Weights of a small GPT-style language model, trained from scratch on English Wikipedia: rotary positions, 4897 steps.
MLP neurons of a small language model. Each row is named by its layer, matrix (up: input weights) and neuron, and shows model dimensions 0-191. Each number is 128 + 32 x the weight over its row's rms, rounded and kept within 0 to 255. Numbers have three digits each.
After each neuron's rows, "fires on" lists the tokens most often at its 100 highest values on Wikipedia text that the model never trained on.

L8.up526:153093109077102090112140098124124068134161124133146097180074101142098116105118097115135095085120112138128135190076110183127104174120150116100141131156187099105130108135092127092105136092142115104158108172108109160137075115148117075158100132098150153184124185153129111134027156137165137180137138175131143165169157175094100141171143159132101121107127084152229133168132095190071102177131185148073109140140166155086131188121147091114125095095107215056124114171107081183154156086143170136118089091131111101152112137137128081113136091137157098135141125113095119163073117109110133078
fires on: "tor", "mon", "ham", "ure", "y", "der"

L3.up136:120100115138165111113144130088107113162085127148135129145084186134110075123197112130155050163078139074082119155092084153127116170158066113126157184136174136094143143114134141091098119135085127087178145169122074132184085132129139124131108111146126116127122155136094060145152116105135162133191110138083085151156120165101080151086152041110118150119157186110119137126157118097112091152119136071124131095172153132159073144097196120142082152184061092150191089163182163177126128198136120137153137099170132155138152142126067148130084136174178176093104103167130110138124111096165084105
fires on: "id", " Location", "spect", "ard", " km", "ry"

L11.up238:168094178101164072154071102121125155049074091119136155142127089140087187164151010067168177113095129093121087100091148105184113121113129129140164142074100075089170115131141106120131130154133124092155183136141171140102122147121092115069135138124109102134133090119126165075175136149133120160157138147157142074159133141170112096136067177127129079112124089135165129120115160151118165115082165111070149124131153125135112103122103073177109137149149141159213099115132082143124123084083063165131123121109118109095124124120121097130195118100084165158209116094158103125149133149115174078
fires on: "u", "s", "A", "t", "au"

L18.up349:158088122071129080093174146124143091094149113114119153144144160134167085167128118098135112104163137104113092161180104125135135140086089089105128155130109101089118107098100069147136155122095105132124108191114170152119135121114111137119130127150169109190092077136182068082090143139193135118129183120067155204134159113106165100143123143197136060122080147115125135132127158044148119113112163148150153115070090114100116051099060080147114105145135086153157154093169086149134098061124112140106121078069165152119093157127136117133140159168148129101113076156175109199149153167126217130
fires on: " St", " st", "t"

L10.up552:105152130135151144146139140076112136111160129096126157108138099137177165120118075107143176136108078101138164126136069136155129113167118138190104184164147104108131167104076160161101147115127074101100183143151147167072128090175128066133072140123100151164195145093102156125130137162132171142083124148156181112131139160148176095166122087153176067042121141202189148100112166103122090125118071172140151097110087107095141036103121122112125121167089132072115103177158173098165127111147086079135181100190105149148074106121135137094158108146161124096173097105127115116158091169157094136
fires on: "e", "h", "li", "ie", "ine", "d"

L10.up650:162110086113133097060137132100194077132174132150113134149071139141063117119141154112151162130114106157079126075088084101065108145151110114122185162151131088095101124150108166133121167143111085124142149094133144155057113105158111110138206111174108125130104124133054132119143056138144160161138127133092164102149166133136131122164140163151158124073133169162107165150138144099105107130075206116102154105135089131145074128180056081175154112155139126155079039113195141138121117163091111153163163104097144124107078132197139095140173172127169115145103072074109154106114077108108123119
fires on: "s", "t", "ut", "us", "ur", "tro"

L23.up601:113159097162082147089138162080139086139147114119084149173155114143151128163126151103099101120083096125090106140177095103141169123180167089126167162132143158144109173106179096096139142154139107091097141107151154173136145166168137177115127147138123195192176118120132128135201083096193121138110109096112133155181153193165107096142124238118113103089120137109113069207130195091108152120067079088136137148067133129128157084095151139138103154144105089127092131165148170155051131164092092107123170149113138069180120089123098110086168132152140134099135112119107099129160096108192139147
fires on: "In", ":", " –", "'", " until"

L4.up609:134109091164130109133142156129169059085108108115117164150131113142141100118098109132113149134144146174118098103081128107135091109178181123178075151157187173073141128125162115096094119058172101165115143126147165109100117169174118096087177092141106183104149169124123124135152138121084178162144130129137119200133192124148098111149088144150192097083142122101141115149164099098134128142088139104155117090131160071158103125162105083196170119143176098180076128156167157152090097124136096147086181125080158111204162115100027081135082066137128181094158162126122139090105150145120133175
fires on: "in", "a", "or", "ant", "ed"

L23.up129:120092084156172059109161116090041136164122110100103070149122124139151121095130142090173179148162116059132118097157112162126126209079099149145079158109168152102173163116094152133128131115137082152131137072113098102099159116121098095138111173093158169193135134171149112124083056122079094120102145102086098100163167091115104153139176125114090135091103107115147127177140130169170129160132156150151109154027100140110141080096119086164139175148141146120100114124136104159169119139158136124154120079110102123106081100155089108122164168119112158098083090101102164034069106138105162166
fires on: " Mi", " N", " P", "mp", "N", "n"

L16.up212:097089152114155121114092138135110167078147088139133062095088081120113052145153092122088179138107083177187140150094137156130127131128156182153096164144131179118133144057099130059089104131117146174125090069153175146088186100092134143097169183106114131119135138130108137112151199133124130083137118166125161185179123171106191163137095180184098110083130090151145109088134114077141156154107159152104075137089129168127122070086074092173119127145154114111182133145148155142101128158156128129112139116100146141122159127138205165126121185196169122181176174111138144118121121187152107120
fires on: " be", "er", " company", "r", "el", "le"

L18.up449:174109139089167096142113152129131152114094138123106123147053100090151140141146139145154098088120120163123068132163125166164145137100110150108168147140098102113115146148086101075125133123089110138166105127175106120115179164118096128109124138142123144162107141112078133111124108136140184117125168104134091164159174083069107110170162175158065129133144129128079114139198112126037097188112094207097118114164130121160094106101049133215156121194099069162132138096145033114143147163120156121098155140132166112097103115157149159217085187135117112137147138122126100093086046139156116115
fires on: "t", "na"

L10.up238:116118106091111124137089186135158128145200074067102090075123075126106110167162145128103139155066141123103095145134125158101112149162131111104134157113108140071152096128099112075135170066103093150052141081215103128067135113142106115123162141144123147092138171194149138122075109172143182146078170092208157163077161127199101142107135180198101138125141088152085101113170143129122136160108159148178106067113088184093144107132127065105153178157115146133115149149108144147177138137152140181176138123139166099117089084155110089135144123151127120173094112092102107125132129135140113076
fires on: "c", "ar", "ad", "ic", "or", "at"

L20.up93:107154137089113132151110169161157101124152182083163123155096152146114118117132135141106081088130180145065094095135211086156118166170121099141108145150168146103101123117114173080100074130077139126114141124126172118106082110109111163102160131098156119204131102109091106114125140137096142168179180138095159134124145143124126095075109132106156098103100135195124060093096112166178110184154149090135118113135140089145131172104108137201141061139174169117115107179133165201090052110155153152159161126092077130168121154085067165182146198140114078101103106120116130066150102131149179112
fires on: " as", "as", "s", " ex", "is"

L5.up152:137113105056166118081113102117145158100190177077141155146141145065121116119115160116162144135128164150178147095105131146162139089155143190141171216066134171157140189140179159141106158098117100149099121191039097160034110109145140122096136141143155112117146144113096125153139170166073144154149132103106075125160114086123114126130165108135171162127101156117130106172082092126035097096107057117125129156101117120080092100132075095176057130084156137162116115138130140146168151117159067138101128140148177120166066134164183115120101152160104133127153107136128127136077128118153127154
fires on: "y", "o", "s", " of"

L8.up671:106142116158144104142106136166196108115118119148066117106090147138183100113099152167116162159071126104093083128107170118163070133186098071106115110146157178103219170134085156118125179126141114178139141151144082135114140088076174096142164108196075128162109156121148142064127152083115125136159109093162136168133164112177170119147069109157111133109123146146036126124141140134125123171127105136147130131056144064170146175138079185185137136158163177137171160134127140186100151170123154162143107127110130135081111138176154159140121119139133137140132097067103049107080137086175126129
fires on: "b", "th", "c", "la", "d", "s"

L17.up554:199111149113166118113155157142116097129130166102112109126131070109077053145147056137141207134138109152148079097096160185175108168107119108137140082195151173141157148121142110085079135120091119096112121153135157103148114111095138092151107181188176104126144116101093118081101084179126135112150148138104082124144168167173140132176071099069183133123117191129130125116126112133130128149134147160160179094124138143104116070174063143140123146151166155241175135168143130148153150104173148139157122195090164140097127141153142111183128129128128143135194099134109060156085112165114161103
fires on: "s", "le", "iv", "ar"

L4.up112:140082113115114124062107133131126105117118093102093122125123104167116154143153134150186142095115100213143153086105095140185133118137077188148139089089200206107215111160155114128128156129092136098126160170102127129164055145156139057102126145184069140102092089142161127140092102164121134117104155127142096105111150105145163092176094119181135153137121104117154143101161196098071148113126119133124101103136112116133100085107104103115077177101215149174154123171143178124122089174110145147170138119104098090077113106145117163096148178094200149201104113121088160130145075152093120129
fires on: "tion", "position", "ification", "ident", "ion"

L4.up533:151099134103132125146084113093126141148201116117143152127128128146163124143178185119155144155118140090139129166123133137061109164076075137135190149199103163129160096035098145107139146127042124091086177141130139142114128150128110132140140180105147170118109084138051121118215113133174112123160146124147158154183134146097093149110137105114135111171116136181128105122181159174146170125139127141109127166026174092174135146087130141134095165106137092122158079107145124160150147106072075115127195096101141106080163079144102125140142172128151148176172103128063123109061165116161092156
fires on: "t", "act", "c", "lu", "ar", "la"

L8.up146:183124147122156080072102148068139146121156099107074113137112134088077094096160080115142129141120112101138099180152116136147059132098104160163187172134100109126075186159122151147134163176080164161098112121129080081116119070112116071127152090121132172113163216150084166119113091127093103141167116167115157107066139111134138164138133107127140149166144159151144133129180073156066132123137171146142101165163162188097075082123066116093101077128211162122138112144150114152154176163098112193131120148146111165121167108128113080072095195108173102162095134123172133115156148122129122103
fires on: "ci", "il", "u", "i", "ly", "y"

L4.up526:119079126195173065149170138141135072115142133121081095135140106169138128103150109125174135135113114138096126188096090100136159109158149152084161149213141148115148138140147078092110102072186125159133140165099112160207095146161083080079141135072094165145129178161025157099128136148138145134128165122099098171141168147138153126170159149116125065079161118186109102169172157055106127163116167151074142146154103127114108128136146066049115098157124118120102089133150131164134195191139100130146132093120153121182109088115133141095062124096136120141111109119103122073106128151157114153
fires on: "y", "ham", "ite", "t", "ry", "point"

L8.up698:132149111128128101135085132132158171133133130095129162167106027210092127133141136151167154120062106166083113131095052154142141176129158125145063158156108178159131153127155155085139137141120135086076150104170125127100087122131117112149150119154075053209093129147131126105087087102152113151092124133136144165120145170072166177114118108108085119189095083114159175147176133153079138131117113132097111087098124127156100151050159153145158099193114131171124114140104124153122136152072147207193170099145066085165115125107135137141170191137168172118082141146124125171140145154108116136
fires on: "s", "ed", "ra", "al", "ate", "re"

L10.up173:069119066073167146117133176136121164131165111068120118120107156114142156158090143116140136140115120127121143127124084173124163107103120136145169090121213162119147169166108180127130193124114107135097105114116123120092160113149157159116116125161056137177097131068069135087163110134087104149153191161180112143075131079123163073144083179149153154121044130077091092135135105122093153072153164147117133115096179123169164119118104125116178208149146138142143120175125131173061092118122068135170124119124141107051129133143093185161133167137129090140080152107070074080115159165110118127
fires on: "ic", "s", "ion", "f", "ver", "ri"

L18.up19:088133136162112059117103160172206148151161222124042113129089125109141059121065094108174117146164097122083070137087111127166106155139143097156172143125123185087147186158125119094129144138100131181116154184107145136130095110136096073132095178167071119170134165166102076110070175138137158117116184082173138087095124137121167079165146138136120150134143167109094119140092176129121174149118077147119149132085125122133084157121074127133107079156164165130139153173102096150104098175126099108165143142109138136159148164157153135106204167181115184103106100139129134149152099142135143168
fires on: " re", "d", " out", " Re", "la", " the"

L8.up51:109096108078131110103142109113099081145148105127133173142108126105131110195052141108157110155060118087140154128096188138159110108146154117131099175153119157115180132131133148126095112077091041149156141098128172092116186119186121074042144053178101105132134080145129095144129167161135138144054102176113165147151141102086149063139140147191116122123106212126166127144119048160061140134160116160118099145082145105149093102119158065140120142150125125192117142126178102140103099182117174107097201140093115133151125150086092126135118136153129160142115172104140141100127122147172103105
fires on: "y", "or", ".", "in", "w", "us"

L17.up510:154107134143151096104124130088103077146135169079107109158103137174154087121194101091126129110152099101111144122118064172150163147102066105139130147115121113095075179121061158120109131077113076171113190150111094179142145105126066122081144140130123121166138098100103147149109157129140149155057107103152171119095118111147135135060097129238193099067156197072144121128177113104143127102143096102110140150138135121139155136107099091118143124098138144180126133117137179148156188189127068139182118114156155084065141118174135141125134121104110132202057108145170117139087126175093116165
fires on: " G", " D", " Mo", " Ho", " Jo"

L3.up747:201102166100174124135112185133142132121135148102150174105088168159137098104133124134103099124154103094093099161065149112109067124112114104132103081180168110096103117152124148119093168144134074157102140098047079097149154140167151117125103150205097134117057080143121147152187168137176161167131141150203184119136092124124140124162102093125188117101130097124168108180098171106099088099136104119114113127153139115197099102037115083126110099127145132082119138166124166164128141149085081159157115105110154145133098138135101101148063144152185146128104067091074119190107086161090132167
fires on: "ious", "'", "ep", "ship", "ad", "v"

L18.up559:161135144099152121080122139122126109121134125134129105131131109108180138134117116108186092130124103184100166100132076122109114141095106138169131181149149086127154105146149112107156171070098112123111195097070173110120131178157108154100140129132099088149137104139179143124131160185108118133108219086187152096158183104123125124106136129209139174144142119133103134154227137167067097165118094188161131147145125129166088055120151108171149164101182100129126063137160049107160159173098144107161213157165139077090138114138130130114101156098137130154075110100110110145063152151194155129
fires on: "t", "After", " 19", " after", " To", "ho"

L5.up86:177139139096111140048138129115129158057117116088113111109156118117132108151110081093073098045113152183192090220115047108136121190095150128134174143138118111127098137117074195109124115136143123164135102136094143101148123131094131060078099122109131110120127162127144101049136108159153125134078148105119100114065130141166123125155107158101168109114120149122157105153132090153184082161156103141169088179109128135114124083145132157163154092136118209162120150119150121126134179144170098177133151117151190147114123037082130094077165104122204150146095127152128144095126166178141143124
fires on: "i", "cc", "ci", "it", "ie", "ich"

L8.up508:116117097082138134098070140159073056077096149067096128112145156151129142122134116137129107132115064144116127159078120189114105129151135118138156189094127103119206133102093169108067135077138072074182153143155076144134114080150152120164131110184085107146087120082082109162141125137137125143147122191118102180130153132084166164154122129157142092163166124135145129133124133134137103123081068142158109094122167159094039102042141104103091145135168137138150122155177111148081186115094125180109138117096108087203105109148135175124150204098117148167111111092128157107137108185105163098
fires on: "t", "in", "it", "ong", "s"

L4.up334:144086071114164150113116121095139067114180137171136112123062092111118167132129108108123174095076069168146158161111088076147119106096120148149111143185127149133148184157129087102123107045107153122057185209126139105131090106146107112117144131175163152139125188137154117108121168077143120167156122156108100207127155111166075059171108112117111091084161118126164111151149143142121135129177108135136144054090127114142143161117150174118118082171153132138101113211152181164106090126136083142139158144109117100133074145057095098102109082146183138120135164138155124174138173157148085161
fires on: "or", "ma", "a", "les", "ch", " school"

L11.up196:159133105123090149093130147130110159144147124051139121128145103160115142135129101095150099148108084029094094094081043130158103136161098137162168157085121150158126090071145152143047076098096109119128168127100129166111057124122116117133105137136079112158124112114102183115118104158088150142064121119142147119148157207095208091156116155128117140140066138169189145106126198107144106131074151164154139050055101093125137159101106081152086101097116133147162072094109134134186121151120106078089143163167109154129114112156122123151151146104106109082100162122130086088171093095138101117
fires on: "y", "er", "h", "d", "t"

L3.up582:137063115154213129105132118138135130053104128112105156130112117141135159116170122096121121148093159145117161128117163149146095110153083184098082141146119087112091114121097034171106113103069114109099131157148139187140064069084115095106123092177154088134143145126121105121124115195123086149135195073191155102124140149109138108144118097123127159124110145177121098077163128153120137094122118077160113090066099094143151157080124138154071193098140187106140125147208100202080137119138137070121160102152116152096114135134066112098104150153180156210161094141096141125117163116140164110
fires on: "bi", " number", "vo", "z", "im", "ti"

L20.up593:093158145085097120185132099099177100137231101090102114153092075151082144124133200091155094141128123106118113126186168132149135191107142125099147123129111222104093163129093070132087110112124141066120096175150114154099131154104118131123132126133184102147071158145069103116068139133105093119128202082126071096122127118210150097123147165102126124117093176171143112154076155148128147119115091153203125123132120102164072123115101117131097127121127180119129144170110142165165080090106164145166108111095112140135104110153145106157150151192139107166094105092129140097084114114073173062
fires on: " as", "mp", "s", "up"

L20.up53:144128147125163135160096129090158186173110078133060117211140168091159163178144198083131142179153135094132115138129109120108130148118090097116109176108120127062128112096099156121129152063129137141123171120144126163133080079050029080124112136107110105170132150101144167126176125184154090186144059106113183100125098106185111097137076104124162124098099168074099137118183114160128117132108132169062093127097131121106134105100160136088081097082152158121160186176117183120152137182116127138136133106134135076143145113128127150142118129090114085103107151144137149072090086196146132126
fires on: " Da", " Ho", " Ma", "ra", " p", " Mo"

L10.up473:098119131136141118161143152119145094072129154110094037123120107097098166099172135145152106140137151148128141179096098171153140138119110165171108127128145202085128151124080088133096143077125196103115152153136159141151171154149133096143098113120093164142073126159142113120109113134095189141143177128136157121105118100125123138121145099201155152140141114114143091164232116156103144134137130118129090116147103139125122079083199168081125125114179194118168165165147121174194188136127049128120124115148131091150116062071085137117065155121212124185102098063117158112142122151134051122
fires on: "leg", "ni", "ber", "right", "s", "d"

L8.up84:113112099109115136160102124142160116073153121072112153167086074169126132131117172120134133128092105139143161117138088145145126108153115139155136114176171113135105126162114089186148151149150163146065171178120100143154166106145076109184101126139092089118093112165135114129111126155061107141182138114114133146115125126108103160155077139169148124139104102076122114131118070110111133128124123116051102085111116057116057108087178086168138122198112149147199132149050171093151126147085111183160203116090148088173081143118154189155157128124203143175100078034100135077111154123126143127
fires on: "d", "ic", "s", "er", "it", "ol"

L8.up362:118132092111128085172134153090158131096101111124128153128119140166126107206157110138086152150066110103145085132114165121180086154100144157101156155101056186072223176080134089145122143118103126151127146118156128157079191087161153094111112154123115152105126131096121133124122155117075148103080150144203132160172102196132148129111141090146126101185054108107146103096115150119107094160083147216104135069116072127118116165119122142115151091106186199129157125132141110125138158046145141193190108134140106140129134120115149092163072130148155144067115146132173134147178126131133116077
fires on: "re", "-", "ra", "ru", "ed"

L5.up556:112130110078138135139110081084182129162143106077137113099055090131118135158118093138136138160120094103105075114084142084110081181140148098172132177172121163162121116132114072102102203138153120135144134156096122186155087193165106125137135187128098183157118133125112120126125127146123105153175147141103122136140117173122097122201128082202117110164109143240116143111152121069136094090091094156130114127149145147183086141092114127143118127098140149088110160139093120099119092150190119102137120159120145070187105056075103122125171118142200118161098159135117136107131122125237166153
fires on: "ia", "ne", "ha", "ub", "che", "for"

L11.up245:199065113107078146143149182121152130148167152080115157113138111138082135123108150147119164170104123147128131101134180162133088114062151189154107141129124083142107160103114115148133154147141088098117167144115119145182153086158130124119161160140061161151092113072138131126106133088210109168132106140109107113202112145108143093138131201156121045110128170187191147170156157143113118151117082106162113134130102143142117044089100077155100163129115097143148117163106141144134166155079116161137124129071113081139019132145162111091121174092111199152138144082067085102147093124128111116
fires on: "H", "h", "t", "us", "s", "E"

L20.up244:184125095119159061148087223086088100118080124097150137127136105226149129166086102121134103158134135158144109114150136199110154134125179192139175147144135141050145095149111102125153162123102058172112103107208154114172170154088126139083176113076077093172162108144135079107170132164110190139101128135102119122161141134070125136109176123186163132111146176145135069121137105104132101109111164136103153100125107088161124165110138107152157158180127111126094080109157118114117129079106146131133185105163150104120111091147114094113137150136102116117164140156096098144068073148160207111
fires on: "t", "p", " qu", "tro", "it", "l"

L4.up516:129153094165102107150145110094120126122160146155104128126155107169136031155098120127141173133067131145106114114107087122126030167109062132139122131114109102114127200137168115131158152132115137137159104099097195132150120125157173148124131085162108111140155119117167183092181125151132191148154193091219078130148093140145168146200117133126203140194132103112151114120129057131093198092196122172152097153118135149130082147141143136156130147105133112163140115126096163123067100104102141161119126115143174147142121152120166110146132109114212130157131124121163035103095120169168112181
fires on: "u", "l", "es", "gg", " to", "o"

L23.up307:142124078115152145130135141144143083145167150139135133128119134172163133133120134137146130150140118171134139107070071141101154144048135162131183098164166116157124062110102146073094140073159123102118133118162116141099150104158080098157159133125104143099163078170149130083174146172195184152101186147195127171126160085082167103066121090141140135175087167117139109122167096114128117141129083132114131090097125083132086112094079153148189173156181141159198047088135103112132105047142131124159102080100172115121144047181134111166100142147126116162135132169105039141113142140145103136
fires on: "l", "t", "it", "st", "ar"

L8.up434:147114115099116102164166127066106117114134096125140125196177079122044181201086106159119087062095097081151110136088144168148119159091126137140134203114132147113146118121175118116100129090142094124159125095168141133124170113115128104099138135091111169133087133116137188064129099148135156114147168121102106103170110200147143095124113115063078109141060229142156115104124125114066100060114112144114154118113192129161165089137144145105080147089114153152117124117158093123088139151163141123120123110117168143120083065138208164142064110170158080131143111182121155139147082159130091129
fires on: "s", "y", "iv", "ia"

L3.up481:122112110096165117151147161192188125130117111158142107106123150113123066105165112136157181165115110114122182138085139158091152145149102110123167170075115117066124131026124119058143079125190146198069139111145155122134107056160084123076166141166147129144187098113099182060185164131176070152139131097155146140155134117151125120152078062105116120121165173099115078155130105112051086125100104189102099086083124111150113117081124075183110146143191157103100117129172079134109106170113129085149136114162126131125126116133125118107097133164128162134102164123118158159162150110101161128
fires on: "ov", " event", "ri", "ress", " champion", " final"

L10.up522:113110107130138099107141085087162124095210158123146101080059131146156130151121128106127135105074114146170084142097101151140129140159173128123145116150137137087063147121101124139130074136119109149126127096166026124092127168146109096157129161113110134173148146113141143128134142106201172155146154109203152131120174085105172140128064161106198128143169070143115058118138191083119119111136112143229144116157152113092110138134138158156130125095189116140157112121118094164169083128177126177117141157159108062075078095167079124069123135152124153146102148097131095044155143164161124162
fires on: "i", "u", "ar", "ac", "n"

L8.up565:110105124149121142169112127110131131133159088104125157122127119150118109120196112041109172117134126074090178136154088150148099140183137169152075158153168123177164174129120080135113115108055109124114150121130142138166156071152109159130094153119104104138106138171092162073088151120129110140146136112124120098195166104100097096186144103104152096090169125113196154159193120165146107184137096121168137153097152166144130088121170070103099134174188141122130160125080140192139082159186132173107100117087105147168079145090079132180156167141170122146067197162088158067153087122110170104
fires on: "ing", "n", "mp", "m", "or", "ion"

L8.up718:179131114124074115125151125134092084143140142118151149183144085160089101119089154105099114155138130104162131140124082181125097186134091112132135113144123119157169137125147129091155225117141136127113156168178192153104150113122079159148161129146100157134111075166158171148168086152131122146149141129115130086153103091128170058079115151084177090167068187150108057165172165157107128145109108135167071115092148164149130118171159035091157084132146096120100074193126112154099162115053163126169121125083149131126150189142090125125171127131128160132146143118131164041095095098161149164
fires on: " which", "s", "pi", "ion", "ten", "tro"

L5.up717:146131115121095119094114155100136095075123121111117148169140128171115089107090055105144093067124119100090159106124155181133135150131109118132115100148160099120155166100137093056150141102109174141096140149099166115114134054118100119157144150206061137109135081088156097122171159137152146162117201094092121137126155140108129104162143161107163066122102091089165159133127171148080126142119153133142120106125115085184071092113115051128133095146115120173114130157172096114155123093165104173086166117112117133179136098102089170191172182117163163129141145130110154002174078186133164150
fires on: "s", "t", "v", "ion", "st", "90"

L10.up546:164066093104118158156091161134118084110179131126105125149141110104110132188122151148079110102113137143061124092108079177095152103113049118202119194150153107121100134106065185146151169151146112161107100132083116147138154043099111162142120137154144117145144086131085057128121072153077108152132182125163126121092157138158116116154101103145129190163090172120140091097180107109136090150159164115084148092105119125155167113122147068152140088144126155162105059139122153155134109115061111177175150079164158111105119102167122090136150194173141118144133114083129133047109169181100145143
fires on: "cc", "ip", "s", "im", "ic", "ut"

L23.up734:197153138151183113110088156107138136129189144140119123130168143160174063086197123119080063124089130137132126163051095112118114175149090117122132176190118138095118132179112152132107109175110129110054122127099120107121122142098140184146141153178111131131161149102107115123137123117085221119123159115154132126121152138171151069190145124125137105139098055139103091171147134107109121126143132117147113100096104144135134085084109089142085154127144113212115119122122115127086128159191092103144136089120149181147161086082151126144108199218174198129098085173079135081107138094116109083
fires on: "'", " de", "b", "ad", " De", " po"

L3.up129:131144137137086125058102141127131130092091115142092199139137071140127123089152099134139139137105123128070155123141070099104125167080154115107086160051132153164131139161132143126131109137142143104082165078139111159182118176170114141125183116149081137170101151111144092088128131149141089146091129139151165167106124111181194146136128107104095111140063160086201103154164086107101146137122186213127039126118103099147058101147180139150158116067149132121108120139134124099137076077151130208159141132116081113082134062136115171094108110191102102166136139107113125114068121191132086148
fires on: "s", "ra", "A", "ar"

L4.up530:123102075090134148073062154111112140117167086098129099141162087104136137100129093074205140141086154156087086106089134151100109173091100170163137119145136138175156145106129131060116101126090109111149154165115128123137106175148111150181184196136076116100129162127130098158110073191089117113113100153147093118134189113145097141159153142106108128171131127166106104107172111164109072124097144125166152088183101148132121078115124119137159161226104176118159154152127128127153153153134140151109168139124155084121105081159106112042174111096131127105119084086063058088084084198150157117
fires on: "c", "other", "ar", "ed", "ence", "au"

L4.up767:128084141139125121103170115102130073137106111124129150074167113135104049197110143161150128175089098102105182092107139129171083090078137153135102093106163131140172152097131114126126186055101136099090170125093147131117156101092154088104144130157116091145127070091087085108119122127124126128113180125090155105170123097147117138152080092096094093112114126111134120151158147169144190169111146156151168103113075137132085090132114157140064145100179114166112129092147095100038141128163104129183150133140135063118101087070161161148087075156140091154163081153159147191026129137110071132
fires on: "s", "ar", "ud", "z", "les", "sa"

L17.up383:119031060109196101120172151118133091114117125098093147143179159170156085162145132135101133165091080090135141165129088116094056114120092112105116134110138130135153097117112096125105107141115099169117074163144151147194152070135116116086162194155104080167109146159147102025166171093133117140119146085069081158147123099105141122111090176174170153140143114118159132133109126140098100160118120161140146147108131121135114069101084100112190087143147129121200140097184116143077113059114088105138171143124122128121122116121082119092122172143089134159085176158129056168108078154114173159
fires on: " St", " W", " K", "st", " st"

L17.up653:135149127129196109103156215130180097136169171129102089162065119100130108128132123123138073127110115087136187145090151098110139183103176144125100107165111176102134091112141089111129130134124143147164158123087165166140176112135110090167134170105115119135067152154084129158165223182174153135113140128049101163160129114160179092144120153171158129128147149117073140120173126112091112122135140109156115151072168161098150112159125137149113160149194112131126120130204175138109136136137129142174139132160143112135099107111164114154089107222159132134184222121178089126141135087124043157
fires on: "y", "ter", " company", "e", " program", "el"

L5.up766:175136111049085133194117151094123131096118108140124111139113114130087145115126090135106126125170129110165143101108106169091119111053117136156087202078151136173120174171163069087134153073053150141086091134109104129143070103180161145102137130117176159142071132092122158145120122166074144144127168130074045171086103134169153132140159100108146136121095167065148102146187158080128102116136090149084075167086108091117121060102119149160131141080138186175122150113116084142105084128129133144113134161156173131080142093152175165114114171163107142174125173143151109144124106181167078143
fires on: "s", "y", " species", "History"

L23.up736:123155103086086060132139111108129116092111142099148161092106163072122102130146172177175123092120180102145070114120096131095119109081121143210178143132166143162143163135149071094114158106129189150125153163123189127101081101057149136093192152153137130113161183133144119122119107133065139123139152130138168128160193136126214131124133166125155072084108090147126143182184102108109071170068133163142169063126154148143149126141122091137140128138166163127166104105042159131114108125097116164190096105144136103096118185180150150147170143108114165126096184121127132092172114163154177127
fires on: " in", " of", " at", " from"

L4.up427:149097129194125131108138070075156120107148126168123099099131166161125140172119161081159161139128093155125111094099177057114102113136063115135155187124105128110139139084153114124062133136094135189107136128149123151095175108199122150184108119161175111083179106119124127117128150144134120147187173097225105149155090093182162120158085098172149117133118149078142093108150090137148102066103175135070098100169132074168082158158138089113127121097130124130132107157109062078094096182162138152123113136124202117120141140151155154130152080186168123171159161093089129110090129199103148117
fires on: "l", "y", "r", "ly", "es", "ter"

L4.up437:109042095068075111137079156154145144151180144070106126126073125122105141091148137143080130166098159117126137141079103161080065123136121137125082072142124149168182118110080168116137143102114167111130150115148171132126103149069108174120107130148138119115130121146138090115181105118123124126123153124179149107155129111204179089177077170093133150164137124102174043097089161137156157159166157150129099096048142155152107091111072093209087099103154109183141074132108093114115125120074053097117151124152111136080139131086126157169124142163127142208170124140141137115125110113191134120
fires on: "ck", "con", "t", "ot", "la", "ish"